{"n_layer": 11, "d_model": 224, "n_head": 4, "n_kv_head": 1, "head_dim": 64, "d_mlp": 1344, "vocab_size": 5126, "activation": "silu", "norm": "rmsnorm", "norm_place": "pre", "norm_eps": 1e-05, "positions": "rope", "rope_base": 10000.0, "rope_fraction": 1.0, "qk_norm": true, "attn_scale": 0.125, "bias": "none", "tie_embeddings": false, "parallel_block": false, "init": "uniform", "init_std_qkv": 0.0396, "init_std_o": 0.0371, "init_std_up": 0.0396, "init_std_down": 0.0, "optimizer": "ademamix", "lr": 0.00113, "beta1": 0.9, "weight_decay": 0.2, "lr_head": 0.00474, "grad_clip": 1.0, "warmup_steps": 283, "schedule": "wsd", "decay_fraction": 0.565, "decay_shape": "linear", "final_lr_fraction": 0.0, "batch_tokens": 65536, "seq_len": 512, "doc_mask": true, "train_tokens": 360600000, "steps": 5503, "dataset": "wikipedia_en"}
MLP neurons of a small language model. Each row is named by its layer, matrix (up: input weights) and neuron, and shows model dimensions 0-223. Each number is 128 + 24 x the weight over its row's rms, rounded and kept within 0 to 255. Numbers have three digits each.
After each neuron's rows, "fires on" lists the tokens most often at its 100 highest values on Wikipedia text that the model never trained on. A number after a token or word is its count.

L4.up96:110118091164122095118147100109140169106174120123120160122146145132113138158137144139143117083146178137133142111141124100131067112123136123166161127148159149112118133114158171143078108151128134170157149084121109095112141165105122137113173141149129131155107098123088157141113145143149121104138085133154106127123141122105124126129131098158072169132121187154137110135126099148084171167140110131146095081123142163134123139165128115115130095132101122121139146128134131127119136128142147140116124140097120206099122136161126163120137086118146120151161137136124101206172100180152164118115132118117160151163098147092120155127109151165117103129145104147125151129129148109149127123097
fires on: " such" 14, " %" 11, "ER" 7, " them" 7, "RA" 7, "ont" 6

L5.up539:135132125187119196085146124120112153127145149129113110142163138108117139122124144117119130126089111104103123119108122121069092166107190151143135116108122098111074131109102151138138103152120140107171144121108090107108147116115118134150197136189118116122134133168114112137141135177119126105130169105150133124123128134089142116121101122189113140138161149125130108079148118121140122133134136119138117118167093125147115121169140149126055093098125141130119127123120126141128072145124118127131100135134094191172097133110125110125100124086111104105102125159148087128145126159121105123132126132131118105150137126130138127090122083098142129137150147164090118112142144084185149102173
fires on: " ag" 14, "O" 11, "us" 10, "–" 8, " J" 7, "an" 7

L5.up1057:129108149084095136179127123115132093103153107107135141096111094124107113132133120119122125165099109160104114133145115156153170119124149101116124156128083139120113111097131105122156166124126142136153107145147128126179105158104150127129129123121149109134131154103157115145067139079140143123181144165153128111116131109121107132163100151186171114137109144157150129167113136113074142098132093139144170122138170101104131123135134168118132164128112134109137134107157133099133138085140145144086122117142117073110121149162134161124115137147094158154133162114114079081103174129108174111154108113139152145126079120136105098102174156139144127114117103092109172111096158081158145118128
fires on: "y" 43, " Am" 10, "am" 10, "ab" 7, "m" 4, "l" 4

L4.up1135:141130129100159153165130141169089107163108144083142164178141135137123140162146122098135173140190125115102135128153127085116134135134107101107106119124128139109163136140141127122142182130132128106096146128116108154096116107107147098073135095155162076108127084106148074107151067119139120139126110099083105176124121147165145151136159122086151137101147140130131146115141130112120105108108154161166098154122103130094135136104115112129157137129114104130132124126133093148124125075124144126150134102118141144144140142152122176108137142163111140152162163146129122117133117099140098146132116144093072118093128106066126139150119172160076121137125165085108095150115153111148114112117
fires on: "'" 21, "et" 20, " Sub" 9, "T" 7, "-" 5

L4.up1006:129157144094123161137114177137105127103153140105160172118142146119145133200133132135123119174138128086115140122083145131152152107167125131105153090199120150108111197168097137117154146083122130123092121143116120157169116139140108145124148158116165109149108116127146106135125131102126156115138151144103101168125131121125154074119124110073188118095137093116134122129123079089130136135137114138114133129131104137155147114111131145134122190158141122134108134142124134141126136100153116152134139111165154117105152122107139150121163127068144085146122152113101175148063161138114178163144144161103134093123138122166089148129128118119135143131123110111113112106133095119116141125158
fires on: "ay" 17, "iv" 13, "ov" 12, " King" 10, "os" 8, " particip" 6

L5.up219:120154162179127177091135121133103123146156135113143101160137129130170164085140095134128150109166136115087134142099177113127101102143113148120171113070087118110112106129116180151116107134143118078090125150118087108090120129112149141116122160166163169131139137136136132137133131119141153151109121153129146111116121161117138114094110138167131167083142138135089139130125098146128117121131134109154172153138109118167125099113132115139131098109139083116131104107127120142115150151131118132123122119167084145163099147132152150130063166123098093122128126143151069150112160181098117149133124151157134118104130138121107135119075160092135161085138147106088118147158127079139140124166
fires on: " " 38, "j" 12, "m" 8, "an" 7, "–" 4, "a" 4

L4.up1229:109131119143143130122144118167128147148114105138131136142136111109137097177155112151131153133164155148151139137153137097094107084111120171094078134162173127134097133121125141118111157133118120169155126076107172132071110153146088160138113085127115113139123148131093113098121109143141136134107155111158130120129128116144127120123099147126143146110110095169102123104096138217106091135107130103138124144134154131138137144059133146139116138103099143152135111121155125107094133130118125140118121133092136125143109104130104165114126131121097161159164111119103110131182131188125140121139159160140065112107139156120079103086080136125074114104135119157086105119163160099119132123152
fires on: "5" 40, "3" 17, "4" 15, " —" 11, "6" 7

L5.up131:150126140134126129121130124126111155155106109148118149115060133072121110110171151151141142108141109112150142175169119152181120134125128091142058178094143115126150105159142120137090125149145166112099128138115102124077162085119122134084136164133116176136108141105127139090166106170165193141074125116160174137145117156120129146115132150130104139108125150108129153151096116140184130129134163103118139155136150184129169105146117117116133147116154126115126137158131140079100131136136101123141127132119124099139136111151101144118117152139133166136116132131060129126158123127141206123110117151146137111144148094114114126119122102124106128120128111126065153120127103116127111132129
fires on: "b" 25, "a" 22, "d" 12, "ona" 5, "ia" 4

L5.up719:129113093158136131151127104131112123099139133086094116084138124103147115146119150122133076161112146122107129122139089138114159115158175087082137154162095138088120069128162115129120127110135157095113128114138139116163092148097108132137115116154153119164138167096113086105122109120141163161089141116116171143152128133120134157127132100123143130146131153089146171110126092151115161148155159110119140140130121125127121128147115142117067105169094167097120145123107157132099125127156135117113153130116189141141116133117067117132142130151102121158143127122121113094160117118144139129160112124084168110135101114126085127095117079059130112148119120109215137111088119152128138134132
fires on: "ov" 29, "ia" 19, "y" 10, "ik" 6, "ova" 4, "." 4

L6.up80:106150156144103114133123136105102147144112103121128110132124142135157139148149104126117137152156099134089106115097157139123121125120130075133119108166130094148116121130127096133122147134134145115177124124092160106149134156143159115147104149147144145082147147204133136092128100136131137156074151095098118103098114083154118168120139097124126122167119128135152148112160133089083138102181131152132099146101104162083143085074118141115138099111093114056130134081128141134119136101146129130115095126144124122163154132174096151132150124135125150126172143124130110162173089142144116131135070085149163154122145137107117119165111137177153129118087109115163165099143153114135114130133
fires on: "en" 27, "on" 18, "in" 11, "ill" 9

L4.up821:176149134117098162142119122135118137171125131128137135091154137124109125125171152126131164170130134123116145170106112160118129106123142142133149133115069144111183102158106116125158140163119165096154100112139115125100149116141130129157113045152171113095158089108152073113110118131125128117173113140096150131157118197173142122148164160114125145080136095149162167117113142139134111085102125114146075123157125118131129126101128144133145125114151126106133110122140045130155149107138129119092116140088106109133129133146159135130107100112136121134135141146080132134157121111144112113134146134126068142091121108118113121115132138117096154134143130085178076127109128136135095150132
fires on: "'" 38, " Ad" 16, "et" 11, "T" 7, " Bh" 4, "as" 4

L4.up501:140121125123119175109125195124130126112104123094140174131171157084124107124134164117135120114058145149161113166087093166072117159126157131120082098129163139120107139120186144144143179112121160120134099109100132140089146149122104098102115110127157153119142094148123118173118127152101158131137139095171095155110119165156140089142120102098148127148141097127117092154131151145095122159092146113135081106154106140105131108152123175144119103105148121110122120082132105124134129094115120109144092095135145086148100110093118104136093117110160109129133133128105114135141166124140125147150153130158116122135147133126110105116122145123091174114140111135182099121133118126180141130148
fires on: "ig" 31, "9" 21, "ist" 16, "ic" 8, "II" 7, "ver" 6

L4.up1236:114115110144161173103124081138108107141133121107125112143154094205128178098133139129129126065127096125142149098131140083163134165093113183133130121133088110160138112131099145129115134120090151164131145127124128068109143161137155140123130102120103121129100107134109126130147161120129093154155116124145169122150134129170110136136131146143109188122094124153135112107129131163126134115121094083128124092146116144140084128147130159119119147103117137116147145149174102101098133079146134126104123176119124172128119111128148122108076080129147167150132114133140099134132101133083116134161102107126152070084134109119113130118140144165075093102141119106154130157151098112111109090129
fires on: "C" 55, "-c" 13, "-C" 8, "_{" 5, " cal" 5

L4.up1020:118151147126135114115131145129146156129136122152154144102084180104121098092107154138124079172142142140114109129153175157094115133146168118127122113120163152085094162102146093133143142100138141154188134144158169090149122133123149117138111136161102200144081175132144120136125144112140159131120114108113138154139114092127123120136132133125141120156127126120158125161109105103104129113120103126161139113139158136136137167142117129132101118118138173077124120116139139107150116179138141138123096132127133116132095130110077119134091119106131065135090129091088131110121102140159156113080111127115112110130138120186127097104145099091186145130116116181117148099143112175083143168112
fires on: "re" 24, "8" 19, "и" 12, "0" 12, "in" 6, "6" 6

L4.up117:180183153103097110108113135137106173102119133099125112126138106102113148122130121137129148161161127137096125112087101140100138138148192117152158129106123171129135111101126110154105143140122131149138116079149095098158119169078105134133107114162113112141107125096128096098096133130124112132162125124123096122173119143128129110148067214150079161154136109145186117138111100144154107094111101113146136144118142138147136138146109094119119152115106130111117123080130099125107133109131141118111116100098131159111126104168101153130119110130139141178150161131079114110174123126108107092173149141102143157131094094128157122105125148132164148142165102139144176130127126140142104167120
fires on: "7" 77, "II" 6, "6" 4

L4.up950:170154142149157105115114126086152134162135116118148161131151116114120132194076125133132148092117129132159182100072124163153132138120091119127142102162157143098076140129119159132138141116142118137196143173108132120165145104163190111166115101140101154164139113133157141091107163122115118127102140115100126144104119090134109122145153110118138157141121131133102126155120115132130156130135130116122150112090145108144131116111117126151088103131099118114130157112101125120149128131116133134092123134171105115106133139099146122126162151090124091113094150151114109140146106150141135098167134212168131095146149147185112138119101126111164165104125129150152128153163120152176141083139
fires on: "0" 14, " O" 12, " I" 10, " Preceded" 8, "6" 8, " determ" 7

L6.up697:102159123151124163166140140126109104175144078127150138139125147089113109169151122133127157105123113138114127130111160122109119090130139119169129144118121163097111076166113101140156126125168135149102136136127146145153116131162094110140119154087117118105110108100109140082122117151152168189113117060109148178122130133100174098119149102171117118141131158156135139103135092108132109113146135154145143127152106109127124162118117124109161120144159111115152120116140132142134156125139131155096105133108185072125110135128072105143109114149144130107142097133135159140112071139121117125102127157108114117111076168119105159115127135143097145121161072143136154166173160164151134088157
fires on: "s" 21, "8" 10, "c" 10, "6" 5, " rel" 4, " |" 4

L4.up122:117093129159152139126138173169123094158132160109108107129134162160107128091091135135133134130106133114123118149130145146125132119145124110084127094107148079124100159112126114135130126098126109146146114134145146164164144131138124098125105138112140147154117113160178125106130116127109144119174119092101152142149124131142137143117137087113169129139127147086076144132182120123125148178144106122131116129178098144106162173150117161116103125118147096083140124116161125090137122099122147133140125139170108131118165111129106098147173147122161114115125174144131116131059141162104160101122158143129142064092159110120110130148096173073108131156134106056099126134137133185137136139103
fires on: "ig" 18, "ar" 16, "ap" 12, "app" 10, " Par" 9, "ob" 5

L4.up197:123097127162148119146123113165125141114141169149133156093161145118135153063130125112131143131112121112171118148157147150166099091136084108123164144101084074143150154116122125116144095115133119102137127109202152118160141143117149128079146124119117117126112148106133154135132113156087112097118072134099165116148134108146144126124166123125133128126140135114127141138173112130115123118114129076131115137153067139105151143184119124105143118117162140096124154189118127123152106165130136125114101115126098136153106140135137104132068088132128144096121162114112120134096075135145152109125168098104152084102132086129141124113138197130123134122162112067112156104106114143108110124113
fires on: " r" 27, " Mill" 9, "r" 8, " National" 8, "R" 8, " Bh" 7

L4.up63:132164125138163100103129126162144175145108144132120127108150127131114117121160134118129130146140133129113136145150142137130091076160154124149145138131122132122132111116177142132093117116104103109138147092114127134147109173136120128088161151143126105137147155073132106116081141155118117148146128136151153065126122120093140173159088181141117136130131115145143127102132104139096128059126142131125105157151158136172119162102130100137118138110114154135130111091148110126118140121153149161120104128110153148155081125157133154124112095099057202132144127141100104139161103141104118098135183116156132134128118100147100106057123140167104135090182141124139143089139141122080115162147
fires on: "5" 36, "3" 6, "ster" 5, "on" 5, "l" 5, "as" 5

L6.up433:135066147140157130125132121188136156173136107122087110108147110116104115142143091104125097147095122135102139131122134076127151118108132162150183146191141096159127157105139151109090132119103152136138118159151123107157140082104146147132155129142116119130096154146162118098106127153135103116143131111155131094127145123124107112151086152102089129131136107134153130101135135140168199150127125133118117104148174116129147125141122104131115163151069111170124128147152108091119102124156096137113140135134075075110131138165149147135132096096095154140178180109138107090138154139120074130126127135131126126123164115176154119132126102091151140161113150086142109128148124107132150121159
fires on: "ap" 26, "o" 16, "ep" 12, "ip" 11, " part" 9

L4.up148:050095105151130135096139120130119100143152108110128088166160122178140122114115124157126157108183134112128123113159128118091106168167133159135135140131145107128130143138142162110124128118135099158116114129140128159155143042128112132115124160134113150179162165146168108124153105114103102123165135113151150109139124108132128091122157124142134172133124149145125126140139153140144060154127122104129107143148111142092139166134119141126121117149146160145141125157173127116108152120131129119130137135147118148137136109152086152148123151124150113163112144116146078168143103149139110107148097155119113096115107131094115143118091134119101106189199132066069140131139145117097130171110
fires on: "ap" 15, "O" 11, "ath" 10, "ice" 7, " group" 6, "ch" 5

L4.up1241:126121115098138125104115170125138116131125160091137115129169107072099139156134121109134135086113148152131140117101103149115137171148144160123120125120155171152125099100161085124155168127132118097111148165109180142126161136137107078094100102154144102130119114100148111119117106116151147152120125138176104097120122135144120153151094152114150162095146095142126122131099137149122152091146136133106127156096136152119169153108130194131101137111116130076143125103089075113079108138128106140134125154100126140133142163110102115113115120123136092153145114139118087158137150097173105126111185177171118151101159092102129137166112120158123160094157105116154150166161129097113147123109
fires on: "C" 42, "5" 27, "9" 6, "6" 6, "oc" 4, "II" 4

L5.up868:155150160117161141117104124162156082128164144135114138093110130135138159111105112109127146153121132133133125134121111114109095154127134156111168094137130145116116115202142084134139124140142106108171128128153127172153126140117135164083113159113137082128162106151105145135077140114111120135174140141082097149109129104161095103178146130113128110139115091171152116135139179139075120120135117159117109138058157094120130126118107138137103106146112137129121106114124113146092115098117148147123118126132105095118131137135130134133170132117165134118154116115151125131095119133125173143126099137155168142134130180130149118161150137125189132196119116047145140083119131124109162113166
fires on: "0" 31, "ro" 18, "in" 9, "3" 7

L4.up1098:090124130183110118145140109134159139095143139127151117108099120151118114131106103142133148092093123130169170126092140099154103102123099140143150153125133115136096146123134127131120110101124105146174117117128143132112127157119068115143131102139142154136128176150115115116183138127089099104149067141121147126145141077163123069136171143123145141181119133121118135136106137170121113138117100098135118128131153089129137164176116127120151119149112164163135150177110169117165100143136162123150096113107049144093143154139099130115129166124139118143131136109118104130105076182117128081121134155119129124095139140153119145145105095137165113106167099107075157113134137159119145114114
fires on: "ac" 23, "ol" 15, " appl" 8, " CO" 6, "-R" 5, " inj" 5

L4.up539:126123115142100128138136102163138123135132141094143107124124125108123125137218134137136133103125101159113130119171146143169110111137099099135182135133080108157139113177108133122124105131118121125159132106125121137146142106117115182086112150134168169146134097108123174115185152118095113124128062168164191124151140139150123106156160124170103115121131122124094119082116156095161112129144102128133120114137169116140151131113133123127130078070060120108122130140133117147121093107142123098133145121115105149099139159153148136132137116091083165087148119137118136128122071130067128095164150114124131146134111124134161127124127142117116093137126092126107111121095122089138128104102
fires on: "qu" 32, "ra" 12, "ro" 9, "red" 8, " York" 6, "ri" 4

L4.up776:130123114158136117112113101121166143135119133133126187133155122136125123146150130110127135109135079141155140114132173081127123146133134092151161123080088140094141117127111120147095140118137132110133123114139124083154152081144143152074100182118107157129149118152088126156145125108099132134142077103129148108147120169098110133150133138094131122151135133147104081101090149077148125109145159138123103147128137120165079098143125131144059115099139152100129105117198117129124139071166123122097150131164135107121126118108136121147127099099116155122147115135143167170147096129163089129127147118152117147145103133136149096123168149094076139127143080131126130142078140109104170104095
fires on: "ro" 55, "qu" 17, " r" 15, "m" 4

L5.up250:118128107111149192173142092152132130120171143129108111112163127106137151119123114144141141109149121133095134113105126136116130136138178122108170107124103129124115139113167116143167115122137164084154120068128096116159141116092085135107112134140129115088143147081138128151112147126142129132098114127118117185089130128077114098103121147118138160143142124118112069128110096122148118138147135086123113126102108126118144130106148136113122150126120125095125120151150135147094108129159153113141132168117166162099082136138110128127099122150127095125133127129114114114115130180126153164142105134100098144093111166090160145084099130064177134151137135177163118117130119155226131112166
fires on: " " 26, "0" 21, " Total" 13, " She" 5, " Republic" 4

L4.up489:136187106104174144150112129130095059108125165137111133076140150105160129091128137118124131153131144113099129142113139174108162138118147151109100110095082104128131150118114130144151170107120127113146149137117156140143148116164136146153079087151122153083085110086131143105138156126165103099152118109119154135157127109160126122132118111123143113120140105152115116134129119089150124090126174121166098136142110106168107102135137122127095079135173147123142127147158163118122136130118107123131091130080080103149112116145124100126146111131123105139136132114164140119105159131120108143131117122106144091085082126166148104138152127133136190121126119128176131095131096166115130053177
fires on: " ex" 42, " c" 25, "ex" 15, " Ex" 15

L5.up828:099149112086156147146136111159150116104179118138124130099165100123128167171135092096129159127159107118125127143146127140121155135114138153130158122095126102163135131098143128127175094146126126136150112106156129178177174099138166126144126117153132172100131123184157130140086139163133062132153126124188127167132126142146131088125119085149138132115144095150115129124151140106123137089129121088126110124121143124129127144121144130135127137116092125073127150143185131130138083131150144112158151150134129164180124122143106117124083113115129098139176137124117136139116126135086104115172090117118094159111154134075160109140150157113130125132107128156101122119077137122181143097179
fires on: "0" 70, "2" 8, " Total" 8, "3" 4

L6.up1066:131112095143148139132137143150098143131140119117103136126085127154120110138159110136132114106113141133126112110084173136108160116121101133145123152078114174088093125115139135092150116135150107164101138141157139133113122140123111073158122162132138136141106143086107098139169118135146113156139125108128159138128125165123154112081147130117173121104126153109097116080084092144173164140163080161120180130112129119117128115116104098120098122152149127129135122080159175118169130151129113154105072140126140138102137124081162103125075125106162158103115057113098148099134117156149089101125076107136119109116140140107103161140157091114149135157100143121152081136156121117120132146159
fires on: "6" 32, " Kn" 12, " E" 8, "1" 7, "8" 5, "5" 5

L4.up176:078127142160139115125130172157100125118139121110120117139121117165121124127140130142137120137176113112157130128114152090169108127111098117140178108162141133098096155123130154123102153102137114131141154110135119094159126140102127124026160190135106161150084154143157129148120169144119116126119142104117172127140134092156130099161198150123136145173127144117144105142158121118137151169107096119124093096151144160099125153148114132110093107135104125114135139156129167094119111106123160121127109168153111160103151126135130161130121124163110124133131153125165106163104092155131144095118112111112124091136154148137106146160108141091102109104140102110082140106131155167079119121081
fires on: "ap" 60, "R" 13, "RA" 4

L4.up499:147145088126169141125148084119129104146162137103108115119152138129133125091151155126144160095109181132106121107127160158133127171124118175097112159122117107117134124160104157141152114120119144156183160147134151095134179144166165115147115116110176147143116115130160120136085146149161156154129132131179180165175121107133134142136112102163126104141131170134112176105158103120118128158137137141130128119122120117142132182146127116132098122135088088107157140138130088075128125138136099127074119155109089168110176124115156109128099126119150106129105133145125138146138117127095141092107109135096177105085087123158149142114129113136146167150123104125144076142154096141128104121159
fires on: "C" 52, " Cro" 10, " Che" 9, "-C" 8, " Har" 8

L4.up1269:164156126130144128115101167114156143122134144090144113148126109145098086148081137141134123103139097139089155109099136159132190133130111153091126095118069149124096131147149085126164150097110111126161130122139134116156131162128113111127056103117115121161153087129134165117126149136135192107182147114181106122137123155138145098115091143105123149116148068170115091108131148123105170100122129097111160126114138121148123108126127126141122174137166122097139100100121146098097093091108142112131134115116113146128110133146111138136126134126154122129102114150110139112147154156122125135181123117135167136120137091143105119097116088132138163137169096109200164161128158151148104124145
fires on: "6" 25, "7" 23, "8" 11, "II" 7, "-C" 6, "-A" 6

L4.up455:160134122139141119105114153116121100139098143165103170116127057077113148150140126131120131125130123126152154130133145087139140154129117097118133099121120158147135170127131134122100134113132101103117136159117111124171154117140123086093117163133113083154100109103121128103126121156095085113111161115088138135124122111078111139114165128139122115164102119093120144147128132066116148139170167127117181122125094150148108133171119086142151121119143177141123139149124146115152075098108128089113136145127102142139098141093138088128104156128109124063113150117154133071106120164127119133124110131102141071156191099106084125161158137169120143091122119129107164099136112153142137101114
fires on: " res" 36, "vers" 13, " Res" 10, " Stud" 7, "erv" 5, " school" 4

L5.up1287:143131153126173093102108125165099102106138120140148115108057110152161129157093124114126142084127126120156132177114140109108131096161152126127130193127101165106117112140136147131134147133148179130130132159113115102131126122163114130112096155129130129103178111151127159135112128135140150109084098129112138149120130144115128129112097128153115134128131149085131167164160095189100165143127132131169137115108116135131112106147116072113161132142092102111125138124113136131085148151141119104095129089142129108148068116127132110122079103138072135169121051133109127137090182135133146129126103129187167105132115106068124134113113100127119151131120128100141146102111126136102103151135
fires on: "b" 32, "w" 15, "a" 9, "ad" 7, "ona" 6, "d" 5

L5.up143:132145106123142159099118138128146082093148159110132129099112144152120105142140113105130107129079123128130149141112107117122132111142186140099149105115100165090116087098125149120132151095138160149172115144135118140133080132139125133159113165151142106116181159130082113128074142109149159149120140163137150146101119104091102117162110146167184120150114130143155154141106112143088133132145103096147148136112129129116132084193109145102091150146120118126130122137163116119077127110143110119092140131153160119090093130131118147137068090101100131140125123122167066105095148149135141128138087128172136148102099128100109118122131083116138123101139123099176152103089126136117153110174
fires on: "b" 69, "y" 5, "ab" 5

L4.up1218:158202134085123142129124122128116129087113159091094130131157136157158079090135140133122110142139146157086096141152124131146138156148136147135118135064090118138159132140100152139151129150124175114101143104164117112110160148150115135146104097087167122116171147083098093088144155120163162134132144141154107120137120129129143110130087173094145124141184106121172140123106132104133142135118111107124114138157103118113106130111110131134138119117189142134130122105122086113142143095129102096116112137077068094154108117183132101123135094116117131115117148139128142106135126158102135148131149105123096143099090125112157151110154085156133124151116167123109108160108080158122144116084
fires on: " ex" 60, "ex" 11, "n" 9

L6.up372:100104146136110137111111155147127136178129127125146130135126107121136115158159138129135138148160156136094107108144158110161140111113138146209193160153186179080146101113135100132121124118121123147103118139168124124146132147141129153151157177150121121125140126101103146118085142146146121118128114127158135179140137096083145138151136134111149108137101146130145121073154088150121143159109111124164096154142107087141138132144120125109151098131097116164125125096139114156081145130153100136117180114114095139154142118128144130143072107133133130073164106119143083117088128125138083094113126113105105095154121140082175148113119105116129126138137130141086135128128139141209128111139
fires on: "l" 20, "ap" 14, "st" 8, "us" 8, " Ab" 6

L5.up15:132109133113121120165132100162116125122132120095098115135097101100121113153081160149128071162133193125145134173139137102193161114153132082110111158117134147124135120128175144103108124162121153130096124110138142108113156111126131143154100125094153121095131100114088120184105104115129122119108093146091149099145129136119132171110167163098100088133126151100121152168121139143115136143153139141119133174161134167068139151117128164126142151158073151119130132163163133150170148115128140123114130112146187136121110142139137096129153116123155158152130144123132129117136090072131170099117159131125163154136155144100111111111124139135109097102118133102184158152146126149098098129126
fires on: "  " 14, "end" 13, "d" 7, "tt" 6, " w" 6, " Sc" 5

L6.up1113:079123189074140131108131141117106173128133175122122112163112098192119111135128129135132166145179162117157115150115109114157134125125120162135196116123108112117154116127160160112129106103112092114075120146115180099135111181114140148156173150140117148115155142149165106116147089150128122137179099144118115166125135133128131156132156117158119120142097120153163137103120115109140142145137169142122056129141135118132134109142121128148114108125104143127132111121126121127132175094119128120130173072111125145117153122129153155134100133152142113116112136124130105105104195153124102115140130107116138100110192114103090125154118098108140122158126136117127102178123126133113098162078
fires on: "ag" 43, "b" 15, "ap" 10, "end" 8, "im" 6, "st" 5

L4.up5:130140147096166091111114106085143113170136118122100167122152172088135138099128116132130091157117140124109146145097147140143112098100131105163116105122127148122135128098091127130123186119136133151167149131132149091092165092092163133120111119175122125096088157139089126159104135101148107120134128110062107130126118135118133158174148140127111116094126161114198133125096132126152118128126129135114098123115172148130090118075150151128118112152088141133123144117134112108121133157115152157097129176117073109129126147098155128123101117127103144145116112141142143133160149137180134101079114128098117139133129134137131119142133151048135162147101117143119123070183121127100174111135
fires on: "8" 22, "eat" 12, "0" 10, "V" 7, "1" 5, " x" 5

L4.up196:114128153129150163142138146119086118135162115100118137128153165130157125198142113147125137111112164119140110110113131100116128098126124180077081135145133115098107150108166156139146111154148086127111119118112132120082103158106130169160145111130157119133135130129090135113116099107140179158137154128138107177124133134098125108102097126094151106129125120176106136068087113149106155127147118122142120119066118087164146126131137175129126118135094113142119105133118147142132122162145132155124131099116143120105129167095104132136142136142129122126183153121139103110088150093110162112132180168127133118126144108101163137143153172162113135143058189139131117148172148077137128126143
fires on: "0" 21, " football" 12, "can" 7, "hi" 6, " contract" 6, "3" 5

L5.up341:157059144105075127139126131143097134123125117111061140163084127138062108156130133135124108132121126140182124137159119119164106114126143084134105180136147111149140086151113145125133148094143146149173138083112121120111116117149122099132127113119099076137141133091143125111121112150126118134110115109138167179152136145111121163147159172131122139152145174112130187154150136122143129095125123132094096115140135181091082177137131154111114156106112166136134143145165102095177141116132136137129108120119124125099150114128113119124112146123132151151151149144111156092131116098111145111089092125117103157110103081105128117149114087143144127070142118121135157135144116162113088098141
fires on: "d" 25, "b" 17, "le" 6, "pe" 6, "ad" 4

L5.up1251:123108154140108117118136158108149096149135161119126123087127160160170107123127143126121104093087106123132098153104092128143144125169122118104144156157091172131143097134131190135128125088124135085125116090130161093125113133114111113179145168141114146125155115133084109120099100214102148115120135112173146169142128122130095131177103142152158131118122122137108129140176133122120151134130132129132122123101145131086140128134111132119122140103103138167134133130115085137158146104116162100127152158077144122131122140133124163136129175132111132119169133124118131094138161164154127130106146142196146135138105088060142121117123093135127130112138086118212138163100123157120128106124
fires on: "er" 20, "ight" 10, "b" 9, "k" 8, "ov" 8, " Kar" 7

L6.up981:139112118117103144145121150128132110117106091097164134088100156171137132135128137134137117158122152101169112111161133142150079126188131094098119105130121177094155091123125117140145136123126110151111114101112096066118125160115169128086151144125181127109121124147102119113118191097144107107116100146117130145138137128120154128080131125062139117139091135050073105120150097160118118109142121113167122105121069123138160121105112123129154103145112157113110141139135136169089130131113139128091128159106113130146134125107161091122134126155137165097126141146125088146137113095172088139076127120142153152144134130097143150147134131114125135139117149102087102137124128077144155146162
fires on: " Un" 15, "9" 11, "0" 11, "stitut" 5, " l" 5, " Hol" 5

L6.up1279:151154134134133113170127142064138127089138113107168142104145114132125135133124131111125155125126127104116117110144141116137109143185123093121142103158119121094182130103140105172140139171158110153117123080127108117124126167133179134142164134161113156108135127183089083106084159104132143142122166113118123142113117136153141113120131148114112128133100094081136077122127112145139124075110091122140111120126102152142115162120153165117145167111128140091107133153137152197075139106086147118124140191088165108137122125147149162134136134168117115092113104145129140131106123174178124122122112125153123170108106122135095117119104123128120087160130118180081115123130114088118146123117
fires on: " Le" 15, "0" 10, " De" 9, "9" 8, "m" 6, " la" 5

L6.up87:105075140145187144125120123112143160151124163110112105140119156122112153156126103139125141087163146144112095122098132113133151077144125153127119121136121087132147118140127161122123130156119111114157134163107147097135135137081168150134132191104105134106132161128157142082134131160159092142087136119130099144137121150156144115132152134115121108143107118158183097140046162125164176117127115109162136136158130161152137123132132126117083126135093116147124113087124137138140154156134109132129179094095116155112124147161136168136103069147108129125136152120088114148122151115175123147157154115137131110067107117134152126141102130110139122179158116104122106092164144153148148139078
fires on: "ip" 47, "ib" 14, "ep" 6, "isc" 4

L6.up437:129125126135123077123142124150134125104142160140139145075151131140136142093131139147124141093119128106128108105180135107146079156117121161158162127135119154116140074126064092158128093136129078139107131108130110127106163126159156104188130083166155100122137109117144155171157125081115139122116126134144129108113140093101111140149094121107123147154094111088104117119165093144117098097129111095123130116089136179149173125116131088130150155105123142138121143138171130154081141122092145118152098146100137130112100137146114121122161166151133114096109120138137120130106093144143100142090137112149106083128127080137117114089105059099105115124095131168115148166155147106141121150147
fires on: "0" 16, "iz" 14, "9" 10, "ue" 9, "ription" 7, "4" 6

L4.up769:149166129131121106122124156126153120156159129127122143128096108103128108165166121137125142159157126136143118156134120156141103123158182128069141174159143138134171145172141164128141127141130063131156120108177130122116107183138092094093127115135132094125115163198113096128091127094108150127116142131160095148118129159093132131127081139119134105110155120094143154098142157167155108116127108137107144202105104103132151147106143133140150124081110117110112098070118135156131104140131118169101129117131188165125136158101131157109133127111094165134133120147119131128134152154106164138131132125117137163101152146111093133140143139159097133104086119151133127137176120093094130143122
fires on: "5" 63, "0" 8, "3" 7, " eff" 4

L6.up1281:107088079131110124117112157155105140132118179123112112113157137097081127121123158135132162114137122132146110115141130118154177163134114122138164141144170140073161173149118115120144103169107139118118111164163127175086109093148120153168108135087123112123165145101106129167127120104134124125198101117118144128141118132147141118085109154136127082101145170126093126110085116154095122126098162085142137087114088142118114110128125122129107127128130118130130114093132137118132088108131112128121147119133120160159112144121129130113103164154150088107118123106117155114081122130077051117111149115085052130141122116157151139132110105147149112145180120140109133121127112094135114157153
fires on: "us" 24, "st" 15, "m" 6, "rag" 5, "ar" 4

L4.up686:145161128175111111137146121125113115164142155158099088138167136151160138116109143130125111101104122128108127111120103129152113084108105147132135123120122147147065150094083126113127102108124147149161138142152140125124110158141133122160102124095136126092155144111115130110133147185127057117126156151121122102116124096166122086124103124170117097136115128154133127146135098113123057108113130112136131094149133105173118094139134144127144098111094124146125161171155150086152114125103165099136087145130075116104065136209106165124119139149151134104104129126121130127122094145088139114137102089101118126082122122156124134131119093100133103097124135150124142091090091100147115097149
fires on: " O" 61, "ol" 14, "ac" 11, "ip" 6